Part of a small language model's weights: 12 layers, tied embeddings.
MLP neurons of a small language model. Each row is named by its layer, matrix (up: input weights) and neuron, and shows model dimensions 48-143. Each number is 500 + 40 x the weight over its row's rms, rounded and kept within 0 to 999. Numbers have three digits each.
A block is one neuron, or neurons of one layer that tend to fire together. Before each block is what it responds to, as a language model described it from the Wikipedia text at the highest values.

Ordinals, superlatives and quantity words opening a noun phrase, often after the or his, such as first, third, most, only.
L2.up64:451433483437480504492455506459476524577505572504410444539552504496512498506477510478559530562520521504462462489527482455537477599475520542504480479448425445490489532503491497501531490490480530461524539487477548488483563421561451463529534500421451495496457460459470510603506484528506546524
L2.up185:439483420504526536509515430488469476543485503510486449439449466456479541537472415436537501490517508500491538536439473509487517496457494566473517514576524434484558508524468494465551506550418468462573516475535485508515502507540461406541510572477549500509477462448563549473480506514498548492
L2.up280:481473413507518515466472493431508514481455612491511454527519564452571470531467493499532563550476575504499529490436511487489483568542483505446515445498485454503454579510486529503546491535544505497482543543455523463500497466486524457518455468488448540538480479470577474585562459520478504524
L2.up385:452479473464560457453498532492536504484496464450505441496504520381492525531481557463568516583526501517560583436522442399489496509465463497580535501516479436509548546498494499470550493477490543489463506468448524514528493450513505441493442495471438531589499528518560490538548496572505441538

Formatting tokens in Wikipedia tables and infoboxes: the opening bracket in "UTC+01:00 (CET)" or "°C (°F)", empty cells and pipes in review tables; sometimes mid-word pieces.
L9.up497:490497490603481468467474528528522503508540516569513464496494586534492481461504523525515463475489487475489565508505509481465455422558459497498454477567478439523478531527546516539461575533488605542550554487432483448487487520536506499440525461477543504415490484559485524509500453522443475520
L9.up571:443460578442523485490515491540504545525426556577605485506506559530507470411523485523479509424413468572453447529483504522488510532471503446465490516511416448553468534577531506557499572512465482463455498468530453480465512553507519477478531489509453531551485451476498515549542471480507451480

Past-tense or past-participle verb endings, mostly the suffix -ed and whole participles after was/were, as in incorporated, stationed, released, written.
L2.up349:443505529421515491557491504461572487458503522511460490517460533450509470491535461531498447435499493506435462462510513484539426552427531447497553555502496482485475518575486572526524527476546474652467519555509488489575475476476499539551553518514528473529468446556532535477451511494553397461
L2.up419:446525518488525508554552405474507538512508498547475483533439529489515552506521470450473527481587489485539531470524581466499517500467406535521415517481501487506545540495494464528537441476557445537515566442449507502540499519490488541505532538438504401527464481497524523502582529527548492517
L2.up567:504487471503558515518470520383515477509512505550488403502494494539492486458476549487524454525519521491477495569485523453525525572471603550444511503504537445439518490487552532518524469514516491525541490586481544511565480502504488501538507507488485412509492407468493436519515481465530509532
L2.up630:507463576448621574498489454469491516512544508594514489473552518508444539506541491479464548558519529538514548477479468466463491500442543566480480429463460452503453482525562451446496511493550489415494536536442509502417563469483466586448454477510463507506534457478491484520572467534528456560

Thousands commas and decimal points inside numbers in wiki tables and infobox lists, such as 12,539, 4.39 and 100.0%; also "and" in names like Liberal and Country.
L2.up129:499470492506522459473444526472455444521504512570475489507488558507506530446433552506446470491487499537499477535433523465513542488448411542497548487469538501486478436497422522528534481521438547487534489503463485582504486536552554523478435512450478521508554467505525490421611493532470607521
L2.up194:450477515541473538526456466504516556536491531604471460470446579519476487482464542489497477475498445517522514523509518486493555539515445465482525505524429493488589549479460513508518516482483481515537467526487468537457478532495511472485485508480412525466464539414499529412534537555475529433
L2.up239:467550444520490542521459423461471468527537563523467466538476521548422532556488536449416516540542456470437506508559516524499521504454576495514507472541527511531594539497476555428450453471481533518462492520442535546521452525592583506540536496469495508482466553496528546481530472517437531486
L2.up441:522494506488486545559476464507496499592503497461473502536530555473468468517469447512446429533481508521432477465485560496526510523505531425438415535459531484528555522496492442541590460525514524527518447476568520552516504515546541496567493520536501520562497515427489487464578499488467566421

Fires on word-internal pieces of long words (Rec-e-ipts, exc-lu-sive, acc-la-im) and on table tokens: thousands commas (4,468), pipe separators, and "episode" after a number.
L8.up12:499525590465457453513520496512456478514518503530520510487534506554565464439547424526490509362552484512482502527521520492469514490488459560568522483510534594469480525480450507561476495551525479457624559480448454560430442513436516517492501519458427474527458535493511498577488445515500494572
L8.up49:519457554545470458585471458469474539505577578503490468548510455508478503532517489441451507484432425512479587540479487461507504508469476529575479498527500452575550525515531569547489495515537531463534542469499527433423543513494445548539512434489509505475574490466511569507564456545468507386
L8.up69:506420500488555504522427543527573389458485530506416487488511453554482477531494410503556478515514568532574501506514515488509523533524530511556489510531489464513419489538524445462536534484488503422488486581510501453545575447566484480532524495447420526439493571482550401498519525487544572492
L8.up129:488406548540513492511479498488612513438458574490475537468501479472515492527459514413463499553562593465518457482449522571463468450543466502518449506501509511558460488536507511575481457497470566453482534556473498476470532477505543466548549477496483472473514464449491506553475487446539463543
L8.up137:512355502480511493585493548473522496497568518514397519518516502471479440466477496455457504467509543525549555522474517463480511484523524566583526480485536442495487515498506512503522425444511462470589541540579458421480530501509481509435526521532489496524497538521499495499520462459536516459
L8.up183:513429523545525524455503497561536477492516518516477576547556522481552486511476507429488452503520596490460366489530450527479484494479457490517443597502508497527537559481519501483450499499538564488501518531480502538502501446534512547465488557506513551513557507500540513540448467427473513491
L8.up228:540433474488444505529475471500542559495390460484522528512496523535535526484504405500528469528539529553519505477457463527540547490487542494491496442483565542485463546542445477549556513452500480429491523458544557450432471539481496460486513478492478550575487484465519462516529502471519416530
L8.up521:520499550438522497551557470527540468507580444459447534507543469517500548486581467529447520536598483529499498570497494571467583472508552455472450427507474515545489512499466491487470580504500575533478503553448492535578599519445536510451513519481485479498491507442464496536534490469514427456

Words that open a new clause after a complete one, mostly ", and", ", but", "However", "where", plus reporting verbs (says, realizes, acknowledged) and "|" cells after totals in tables.
L9.up454:517478562494502499532567490549495467552471478504491475510494416480510537504563419566548491517510498500504531438469524489493491552505511454576483522510500489509521537476487459560529561541511585491485453507425500500547461500518459465513532550541538464585419565473491461492559545467460466569
L9.up605:525484493532519597556488479605542437497486485550504479467492499459464550523536561515475455488544435457513492553460583504502460506548524532533557492517517462563534448606461496554512467554512493524510451479505485514551425577527521459521511532455485529515460480421502438487534526462507582494

Articles and noun modifiers just before the head noun in "X is a/the…" definitions, such as "sports announcer" and "research institute," plus mid-word fragments like anth-rop-ology.
L9.up566:533439584539497531560540530506484498488449502457471500505526458500440531516484500469529526457549488496429438470552517473542525506542477545482460493489491481464416485501544537493478479558489555393523511495491540372517545528524459466482466541511413493546520551499431548542500522567492526416
L9.up597:519519509441492519547487427529515505525504502528483486488562474484539539498547514517442477459582478563526516469449558434490443507544456557451389554614485410472493484467504506507492453509457501505474472544462474436456512510538538498500561567492517443540509439465475576545504540483495515535

Fires on the finite main verb right after its subject, often a pronoun or name, or on its stem or ending piece: publis|hes, has said, he interview|ed.
L8.up128:541474500525459516500454495440500500430495446469465541602463505478516533525592498466509503489517457525486525525463489496512469536410541531468554499531537487469445534458489478512505486560533501596442548533470577540462516471526469514438486506577485581497463476458470501614472499475546505541
L8.up325:556460564535513484552498504466520469455541505516453537498513553462476461476537536525521472508527504509562486500423463501495558400507521495454564530535498476451552442505492535539485481457442461523478405490503443551473482529538482537474547624474558474467554505506472521465517491571467524441
L8.up336:530492472566498509474542504497452417485504540525454500527452489453435527477499471538541487560497448419416451467445489488430552503415517527518518483479520565492465463516551513534508487524539470469551503460435542529455537505520446532518552544552447475541485501423523519469521548467539533569
L8.up379:487514494522515442505524446533505482520505501450535535556516491460481556524541449524528470537518453493544462481574503474505493499452586513506435488505491599488499434467478503464486505524488524550476509464475502476508564455475472515508554565532429497555504505486438433476532511525474518570
L8.up454:553523560538522499549469549529560515507488551608501496480484558525471477486559421493508429528505501490509541503490472514557465555486551579475493518461530453458545519480463468491500452499559470489495515485480510448522549469556518570463516510568561491531415489502417483513496421428524505401
L8.up459:565474493501511499526491563555465440517511558432500508509480517509483508496474433484506498515474506517558550467501511485472595510482455500445509478522487543584567512453488535465444486464529460481432521434459473535453487587593534655534510492491493504568525498464478464463536519506496464449
L8.up509:472527537476446455499471537543453476451473482492498499468459506495467555439540452521524477542499497480528498489466523525488453488569522498507543428494530543618473471511514518473469535471653526559546461551407488459573506467522495502546554514487565454488475495479486476497456499491468463478
L8.up548:474488563531450533493485456537624533506533445518548454525435588551511465486491449547443467472471508492514454498438465556514503474506549479486574491493513489494556472477451472501508571447497495479539426469563519491459452548524449557500510540489500491439473539498523519488529457510488508452

Final tokens of field names in infobox "- Key:" lines and table header cells, just before a colon or pipe, e.g. Summer (DST), Phylum, Ref; also ″ in coordinates.
L8.up25:491469535530444517540463434466552492508533494513545577552500550435465531447525513525473503449500493472469501503527444566442524499443456484465520481598482530454437494482493478464541514517462479404414466519517504464491515539536548520464553469491438472570418444476566530469524539449462503577
L8.up29:427479449417527452541501572522486552503454468445483500543467539490453526500541571501521546515508434519478538474474500545459460548471490511520509555514521492554473558509489560446486530526482460475532450476443460529460462442531545497505432493514444506541492526492555537477537560490481516504
L8.up99:546559491491518501544493475498540555476459562540505506533436560545587446561499548467457499500469513504484473524526503574463444475502553542489472492495537525501506543558489517497532430529517528542445499535456503473498500449509529473442384488521387464598547490501471549514490572434452441457
L8.up101:485539504522498481512525539505502467500466522468494485532452532473624503510525514516548526457510473539490471515533538495479549480497491562507469495494466512523507499488565499418483466513490488561569434473460473491558417476471529408444516450466408452480485500432531539534566492443514370563
L8.up185:508501485476552441478517569486493459527477559486556447487476543363486486508521587448470478582513545509549518491488491452470470481548520456444573506519526508580453538479537523504553504509419524511480450504524442456432533490502507441506492550410503482549540528489516536451474522457439483529
L8.up310:442522443496546467525478440587400465588467520547511501497466471440547565479463566532498517459464430513488516478549481485538480472531467433510458407493482525611511486485485555488571519466491515438507560496488503505491582503546533457521441525494478516515459579430522476487494540524431514549
L8.up373:525459478536436510491524527486407484549548483482524463511493483520531528513462553516560510423479492438449537439576547438555466538404520486544523478480471476542532509530523455401517549525436507486533498562400555524462511533487520474497460538525498486489445490486506528501475518499523536546
L8.up512:417492524479443510533571514485461552492540523511476569504445465507521497519476514408485472502539525569500507462549425509525495416490437519508435478457598461550519528489503439508476515543569455459550471431508493497546492505510538471569532548466463526540553502554481509523582500479467463575

Articles like the or a opening a predicate noun phrase after was, is, as, became (e.g. was the first governor), plus first, oldest.
L8.up82:510465508591528537508508481485522533461487523542505505524537526532456446509488509471519434459449527517554541411464523499533471465517454517537509552506529473456473497517541513404580543549529523458558541442503530476479484518492476461590564516564523542548532504486488492558475473411489399509
L8.up178:453499518529509429453564450508512532571467507447491491530534486492541504475543463528554503511444447560524502542541449529461537512544439599514507446521499432513459500451541548509462548477517512508460462487569584519460586574524488447535503500480584486496498501440524511550508445453500525527
L8.up217:523497511492530504508578526527532453492505522598476486512482449581504483520542472503532565506478516473520522512472533539578470515511537590490502492489488527509482426477513577422487490481548457421559488504504459483433446495471519503529571482515507455515491497514455572535463469505458509467
L8.up244:546419514497463543570531516471509526491506475555514464561501468477556569548572518471479530504506558400520524503491528493468552475438462488492442488490458509487520497397534499480508513518497476451425478538535481502459471538540537432539493614471481501530483561497572540538457554486489522461
L8.up424:535439525575524462517524456512517440467441504505465504434576479512540445592517412549505498505469559392544548493477464474494555486579538588479551513562557509488451518448561518477488474527476515528544498519490534499506488493509469464494505516504541502529595433494490481583444502447428491464
L8.up475:546429519400478522506524503561464493518473521557472522416596454487538553490534475535487478515457446440577481541521536530530464502513511445497496543539536519556541428495486487468464475481466538590571513526516443480466542546482519468546500511441411585507541483479420421494528524501473524526
L8.up524:431473461410581440501535507540519434461526497437501500576529522452508507475549468574569498515495481500516533487457477473531442480493528475521503540499499412526510535508520531501552536461486543535504583503510493480488568534471533463524504570497529534506559543457487433526509525496392489537
L8.up615:503436491494487468522497444566539437555479465495469447496595525466555479529546442594459595509474558463515523470490513539508506563430535577533453526475520440485513464516587498468537506481451512457491466530540447475459503462470487509541572507549554450547549551513444486528519496447465412519

Thousands commas and decimal points inside figures, chiefly vote counts and percentages in election tables (5,614; 57.76); also century digits after dashes or parentheses (1894–19).
L9.up253:538443541534411490490440524587483554465489519567508468485513397455488522461583470482509484460526438549535458483525484578515446499494523444503488604434535414464505506486546517555483446522578454487475476466545519450523508407510497447420518444501511538502491477443449459559504495476447513509
L9.up390:579413555487500445508475504532587531441557428527398541486488520420552479493546529494540495470520477496482481539513487565510537560514476504543572522392547474493547515478502513482497428590506520417508490524566479473548454522467439509447518467484498502515500433424471521498484459504469517520

Field-name words in infoboxes and tables, usually after a dash or pipe and before a colon, such as Class, Area code, Released, Total.
L2.up38:445520430473457489417576493551492554514477476547466519464511521466482525508516580465506448524490462509485516478489481527525549504398424461513503508503535496512443519528518490404505571553504497513491560460528499470531547466554538411555535526495475477469524455441516553440505574470477547550
L2.up39:551547499491579457497536555444430454482545555497527468491465498520478520435470567505495468504531533524536510480520460492532424517456403507512508550489546397569483522521482508448434442474479519508442623557457437459551541540430458499540586519495536511515496545488525520518475554502449492531
L2.up299:479474505473562464490458475481474426517518513577498513566495534485524519514477513494461441523519426515544448423499516448477515496419525465474519546467545514570454542540587544500446576477501549476436602472520425491496528521449523478501464516511470487487530501497516499476577517434444483547
L2.up369:503524451494490496422625515453480494519455463487490516509546494548488507465491531516483480482429496557462497427510540530536545436431478478533487475578495488559468555487499475483465530484459516476455530578511489431553557479547490467503554438570533503496454438416538503474523502470421511574